MLP neurons of a small language model. Each row is named by its layer, matrix (up: input weights) and neuron, and shows model dimensions 128-255. Each number is 50 + 12 x the weight over its row's rms, rounded and kept within 0 to 99.
After each neuron's rows, "fires on" lists the tokens most often at its 100 highest values on Wikipedia text that the model never trained on. A number after a token or word is its count.

L8.up1533:40 58 52 58 47 35 45 38 51 32 73 62 50 32 47 64 58 43 29 52 57 59 64 55 62 38 65 73 38 49 53 70 52 57 54 50 53 60 51 59 46 46 48 43 38 32 71 43 77 64 75 47 56 56 49 43 38 61 60 81 46 47 65 48 41 66 41 61 57 55 23 50 73 63 56 65 49 46 63 61 51 58 42 47 35 62 69 76 43 39 65 43 56 39 42 59 49 34 53 43 64 63 40 56 43 39 31 43 36 69 49 54 42 52 48 48 72 53 50 47 61 57 55 27 39 69 69 08
fires on: "C" 25, "ic" 16, "per" 12, "or" 6, "p" 4

L3.up1574:28 57 39 54 31 31 67 57 34 59 71 61 38 37 68 52 30 38 63 50 58 31 58 44 55 67 60 58 88 48 47 47 41 60 44 38 56 51 57 43 48 53 44 36 24 45 37 36 75 48 40 55 44 49 10 62 45 57 58 37 43 60 71 67 73 56 52 53 44 59 43 41 58 52 47 47 70 64 32 44 44 45 31 43 56 40 56 50 76 59 64 65 33 58 59 63 42 71 66 55 58 56 35 33 39 46 38 53 36 37 48 45 34 59 61 49 45 37 41 64 59 31 57 47 44 31 44 69
fires on: " |" 28, "er" 23, ";" 14, "o" 8, "w" 4

L10.up1283:55 52 42 46 34 60 46 53 53 66 37 30 56 41 52 61 45 42 39 64 54 72 66 65 57 39 24 72 59 54 49 34 61 48 35 45 47 54 66 53 53 58 32 27 55 58 24 48 59 48 56 36 44 41 69 35 63 51 51 65 46 44 48 48 23 54 50 48 50 56 31 39 56 45 61 44 46 36 39 54 60 42 64 42 62 70 41 55 60 52 54 36 54 54 56 35 35 32 53 56 48 48 41 69 53 32 56 44 31 42 53 39 55 37 61 56 53 49 53 31 69 50 57 60 47 48 36 42
fires on: " St" 16, " Sp" 14, " most" 12, "st" 12, "d" 6, "pp" 5

L10.up846:51 49 35 51 56 39 47 76 49 55 51 50 42 63 79 35 38 44 63 57 32 48 59 41 51 54 52 39 41 54 46 53 55 53 47 56 64 54 60 42 62 61 54 39 44 50 55 35 50 69 28 50 51 48 50 63 36 63 61 48 44 75 63 52 70 72 45 62 46 53 34 53 53 24 54 57 25 47 37 18 41 38 20 43 34 52 42 45 59 58 61 54 41 63 61 67 43 54 44 48 61 37 37 44 29 63 39 54 64 57 43 52 18 42 51 39 71 47 77 34 48 56 45 48 50 52 38 51
fires on: "s" 27, "ur" 19, "er" 9, " D" 6, "is" 4, " |" 4

L8.up1042:41 43 49 57 36 51 46 48 27 34 29 58 54 61 88 28 20 52 47 63 47 71 62 38 45 58 38 46 40 57 29 48 61 59 63 31 58 20 56 60 66 56 50 57 54 61 72 51 60 46 58 44 54 70 57 34 47 75 62 52 36 72 60 56 38 53 44 56 57 69 44 67 63 46 51 50 59 35 57 54 47 62 56 58 49 41 37 60 66 72 49 50 45 36 76 55 42 33 63 36 61 75 49 45 46 48 77 52 80 53 60 50 42 34 61 29 29 41 34 54 59 65 40 50 37 59 67 34
fires on: "u" 15, "ip" 9, "ur" 8, "vi" 7, "-" 6, "iv" 5

L3.up1483:49 52 52 49 46 44 43 55 37 57 59 50 67 56 45 52 63 59 49 37 64 33 47 49 50 44 36 40 61 36 56 71 43 59 60 53 55 43 52 75 59 45 63 46 53 59 46 51 62 65 61 56 68 67 62 36 53 41 44 40 47 58 49 62 56 47 49 55 49 35 39 54 53 45 63 51 53 53 53 48 41 52 35 57 50 52 48 58 53 51 45 61 63 37 68 50 49 68 87 73 46 40 52 55 28 46 56 30 74 39 55 81 41 55 45 37 46 39 46 62 47 69 48 31 31 70 45 52
fires on: "ed" 28, "n" 14, "s" 9, "all" 8, "ing" 7

L3.up1076:68 63 63 55 60 48 43 45 36 53 47 61 56 57 59 40 49 33 48 49 70 56 58 48 67 71 36 36 44 80 60 50 37 64 69 48 61 53 54 27 31 50 43 58 78 37 44 38 69 54 58 44 42 47 31 29 45 39 44 36 45 43 47 44 53 45 38 50 56 44 64 50 66 46 46 65 40 58 71 48 34 62 29 55 45 61 45 51 51 59 52 44 62 40 50 35 48 67 57 45 40 59 56 46 32 48 49 61 53 48 66 33 32 47 43 66 41 37 60 50 49 74 40 52 37 70 33 74
fires on: "li" 31, "," 30, "-" 6, "ll" 4, "ine" 4

L3.up1190:29 45 46 43 34 35 59 48 75 43 40 42 53 36 51 48 57 58 47 52 58 83 45 67 31 61 45 52 47 76 39 40 66 50 47 77 48 53 55 30 57 60 36 40 50 36 50 46 30 49 48 41 68 47 42 51 49 55 41 66 48 49 41 40 60 63 64 37 49 52 16 24 59 58 69 38 44 66 50 38 53 50 54 46 42 56 68 34 41 64 56 38 53 43 39 49 46 61 63 48 69 33 36 65 39 52 63 50 41 30 47 50 44 48 59 47 57 49 47 51 57 61 62 54 56 58 42 63
fires on: "d" 19, "s" 14, "en" 11, "ep" 9, "id" 7, "st" 5

L10.up1422:49 45 41 61 44 57 54 35 68 46 60 46 66 41 69 54 28 41 46 39 42 46 50 51 57 44 35 48 46 47 61 51 54 65 42 20 51 34 56 56 25 39 57 57 59 49 52 71 41 52 51 60 27 64 41 64 59 50 35 50 26 46 50 54 25 53 63 57 44 64 52 39 32 65 54 69 44 42 72 57 44 44 33 47 65 60 53 65 70 49 48 52 38 47 46 41 34 59 51 37 52 69 50 79 58 50 42 57 47 73 41 82 31 54 42 69 59 73 46 28 40 52 67 49 35 54 57 52
fires on: " the" 19, " and" 17, " was" 11, "n" 8

L3.up214:23 59 52 46 65 51 45 52 54 41 78 54 66 58 29 43 60 53 46 57 49 39 44 48 42 49 49 52 55 45 63 64 40 52 77 34 49 44 61 60 47 54 64 69 29 72 53 66 51 46 56 36 44 50 47 42 51 42 44 50 18 64 50 44 63 39 42 44 59 29 37 40 66 31 62 29 60 69 61 58 48 48 42 41 37 42 42 52 68 66 40 63 36 27 44 70 55 55 27 58 41 29 48 44 40 50 74 43 42 51 48 62 40 53 66 47 64 44 38 44 63 73 50 68 50 58 45 54
fires on: "s" 30, "an" 8, "and" 7, "th" 6, ")" 4, "n" 4

L3.up881:38 31 33 54 30 32 41 28 62 16 47 36 58 48 32 51 56 43 57 48 56 69 48 77 35 63 69 66 48 45 67 50 58 85 58 43 50 44 49 55 44 54 47 39 20 40 59 58 56 51 61 58 61 48 48 22 50 28 74 67 53 42 57 46 32 44 45 61 46 78 31 40 67 62 44 55 42 60 53 61 42 43 50 06 58 53 60 62 59 42 80 57 48 43 36 57 60 73 33 41 58 62 36 51 46 41 55 76 34 45 64 49 55 42 42 52 77 68 44 57 61 55 56 36 60 57 34 34
fires on: " of" 17, "ic" 14, "ci" 14, "per" 12, "hi" 9, "ir" 8

L8.up310:42 60 36 56 36 51 43 51 33 44 52 60 52 56 64 40 43 55 61 40 17 44 48 36 49 46 54 63 40 66 63 40 59 42 54 44 43 38 62 23 50 45 40 38 55 46 59 66 58 67 40 48 48 37 48 38 48 65 45 42 61 78 47 39 65 65 39 39 58 45 42 42 34 26 73 29 31 48 72 47 25 75 56 46 46 40 57 55 56 64 60 65 51 45 36 59 26 41 45 52 48 48 57 47 50 54 46 49 42 46 43 61 51 55 50 59 53 44 53 78 62 47 32 51 06 51 31 71
fires on: "." 26, " Be" 18, " S" 8, "s" 8, " We" 5, " be" 4

L8.up270:24 48 40 42 33 39 73 48 46 43 33 46 54 50 48 43 52 62 57 33 44 51 55 51 57 75 59 56 54 38 52 66 61 35 53 29 62 59 77 31 56 54 74 38 39 55 37 37 58 56 46 48 40 56 31 45 48 75 34 43 43 56 48 54 64 57 50 60 36 50 35 38 44 34 52 49 67 47 55 32 58 40 32 50 46 56 45 46 46 57 51 74 39 41 60 76 47 42 36 58 62 55 55 41 45 57 40 55 50 74 46 58 49 34 61 55 38 54 42 46 72 40 39 44 48 60 15 58
fires on: " about" 13, "o" 13, " by" 12, " over" 12, "er" 7

L10.up1615:54 66 73 41 53 41 47 56 57 40 51 50 78 45 74 38 24 39 33 33 52 49 34 63 53 52 33 24 41 47 34 39 36 55 83 51 44 43 56 52 51 45 62 55 45 56 51 51 60 63 51 54 61 56 43 29 45 34 75 33 47 65 42 44 68 53 52 54 50 68 46 42 46 47 44 60 55 35 60 67 34 50 43 52 44 46 52 35 41 57 55 52 46 35 45 48 45 51 57 69 46 60 58 66 50 49 49 39 75 55 51 50 48 43 49 42 45 29 33 48 42 41 63 63 41 52 60 58
fires on: "-" 19, "vi" 13, "gra" 12, "ri" 6, " S" 4

L8.up194:25 51 51 37 50 33 51 26 55 52 49 49 41 52 54 68 38 55 58 33 57 40 36 49 64 35 54 64 64 57 51 48 62 55 44 45 45 18 54 56 76 68 57 41 36 39 56 64 45 57 44 43 49 54 78 37 44 74 38 73 44 59 44 59 60 52 49 62 39 73 18 53 37 35 45 65 44 49 61 60 41 59 68 37 62 46 52 50 51 35 40 46 50 43 48 37 51 34 53 47 40 71 54 40 83 45 42 35 64 38 50 56 60 68 81 51 53 27 40 46 62 49 41 52 41 50 49 30
fires on: " B" 28, "." 23, " C" 6, " Charles" 5, ":" 5, "wi" 4

L3.up684:38 78 68 63 51 42 50 54 38 52 71 51 42 50 45 62 35 56 31 42 16 44 44 44 49 49 39 42 48 63 19 45 36 49 59 50 25 40 57 65 55 46 31 57 54 43 64 61 58 35 53 36 60 63 68 43 77 50 39 46 43 48 27 59 34 48 45 44 45 49 20 23 54 61 47 50 45 55 54 71 48 64 48 36 54 33 37 56 64 61 31 75 54 39 58 60 51 59 47 57 54 34 61 46 37 58 62 14 57 49 72 53 42 54 79 39 57 45 47 41 69 62 39 57 42 41 46 44
fires on: "s" 40, "os" 6, " football" 5, "ry" 5, "aff" 4, "th" 4

L8.up1179:33 64 45 55 47 41 44 35 30 41 30 50 61 62 48 51 45 54 36 46 48 39 63 43 44 59 35 69 58 43 51 49 46 54 50 42 59 36 60 43 53 67 65 55 43 31 41 39 40 63 32 45 50 74 41 46 33 79 56 55 43 66 67 57 61 43 65 59 51 57 56 59 62 47 33 23 52 27 40 49 49 27 52 43 53 57 70 65 39 35 58 59 57 48 56 54 31 72 57 42 50 61 19 36 30 63 48 47 33 39 48 54 39 36 59 64 43 53 60 52 59 64 76 34 71 65 45 50
fires on: "n" 17, "g" 15, "d" 13, "c" 6, "-" 6, " " 5

L10.up1635:53 61 57 49 37 43 59 30 47 40 47 38 52 53 56 39 39 41 57 40 40 57 57 41 54 52 60 37 72 59 51 60 54 53 71 50 67 43 63 52 37 53 68 43 53 29 46 36 42 63 46 48 60 43 55 25 54 86 57 57 56 69 37 49 37 39 36 58 30 61 17 59 36 27 35 73 74 49 56 56 36 36 76 42 61 58 43 54 42 44 57 46 34 47 60 44 42 44 70 50 50 40 40 50 54 25 59 45 36 51 62 64 40 29 56 35 43 46 47 29 56 60 44 37 70 47 54 52
fires on: " " 24, ":" 17, "′" 6, "ed" 5, "o" 5, "." 5

L10.up1233:55 61 67 47 49 33 33 27 66 52 62 55 59 56 49 36 48 64 56 54 52 38 52 53 60 79 61 63 58 73 50 46 35 47 37 27 36 59 72 37 48 58 56 49 79 60 40 55 36 48 32 54 48 55 29 40 29 69 54 63 43 70 57 42 50 30 51 55 47 49 51 50 35 46 52 44 40 52 64 48 42 37 30 71 20 48 67 58 47 39 55 62 40 36 51 22 25 50 50 51 52 71 36 49 35 52 51 54 46 50 64 58 36 50 58 56 47 60 53 58 40 45 50 57 55 54 31 43
fires on: "-" 23, " " 19, "on" 17, "li" 5, "th" 4

L8.up976:16 48 34 48 42 56 45 55 36 51 54 58 59 48 57 63 48 59 32 50 45 61 52 62 30 54 48 53 69 52 42 35 36 47 57 33 29 51 78 42 53 65 45 38 51 42 43 55 54 37 53 46 33 43 49 46 57 57 57 72 55 44 43 53 26 54 43 68 57 45 46 50 50 58 40 36 46 33 39 48 40 55 36 57 70 64 45 60 66 72 64 51 57 41 52 50 29 31 70 31 55 62 58 69 37 41 47 47 39 44 64 62 39 39 72 47 25 71 61 63 45 48 50 35 64 49 42 53
fires on: " p" 31, "en" 15, "n" 11, "e" 5, "l" 5, " c" 5

L8.up1607:29 65 27 56 49 50 65 66 28 42 52 48 63 50 72 52 54 42 41 50 32 57 69 59 40 69 53 59 39 59 73 50 65 48 72 34 54 60 60 55 45 46 40 38 54 43 35 49 41 68 46 55 50 45 55 57 63 37 37 42 51 70 60 49 47 53 45 49 40 65 62 46 64 47 56 41 41 49 36 63 56 70 48 58 34 43 55 41 49 68 42 70 36 63 42 59 38 30 54 58 71 50 43 57 55 53 55 63 45 28 68 55 33 33 48 50 46 51 65 48 85 60 40 32 45 53 60 49
fires on: "s" 44, " S" 11, "ed" 4

L3.up1392:44 36 53 77 41 43 56 55 52 43 52 46 32 42 72 56 55 42 39 36 55 50 46 43 43 67 48 52 42 50 64 50 47 62 17 30 36 54 58 61 42 28 46 43 53 38 35 44 49 52 40 31 31 92 56 60 47 47 45 47 43 58 36 52 68 52 68 52 55 56 60 68 30 50 39 48 27 39 52 36 45 47 57 43 38 48 54 52 51 51 65 47 50 33 59 66 47 50 53 47 48 54 92 46 55 31 51 46 46 57 46 45 48 48 58 60 52 58 49 43 39 44 46 49 60 59 67 49
fires on: "." 33, "n" 15, "se" 10, "," 7, " and" 5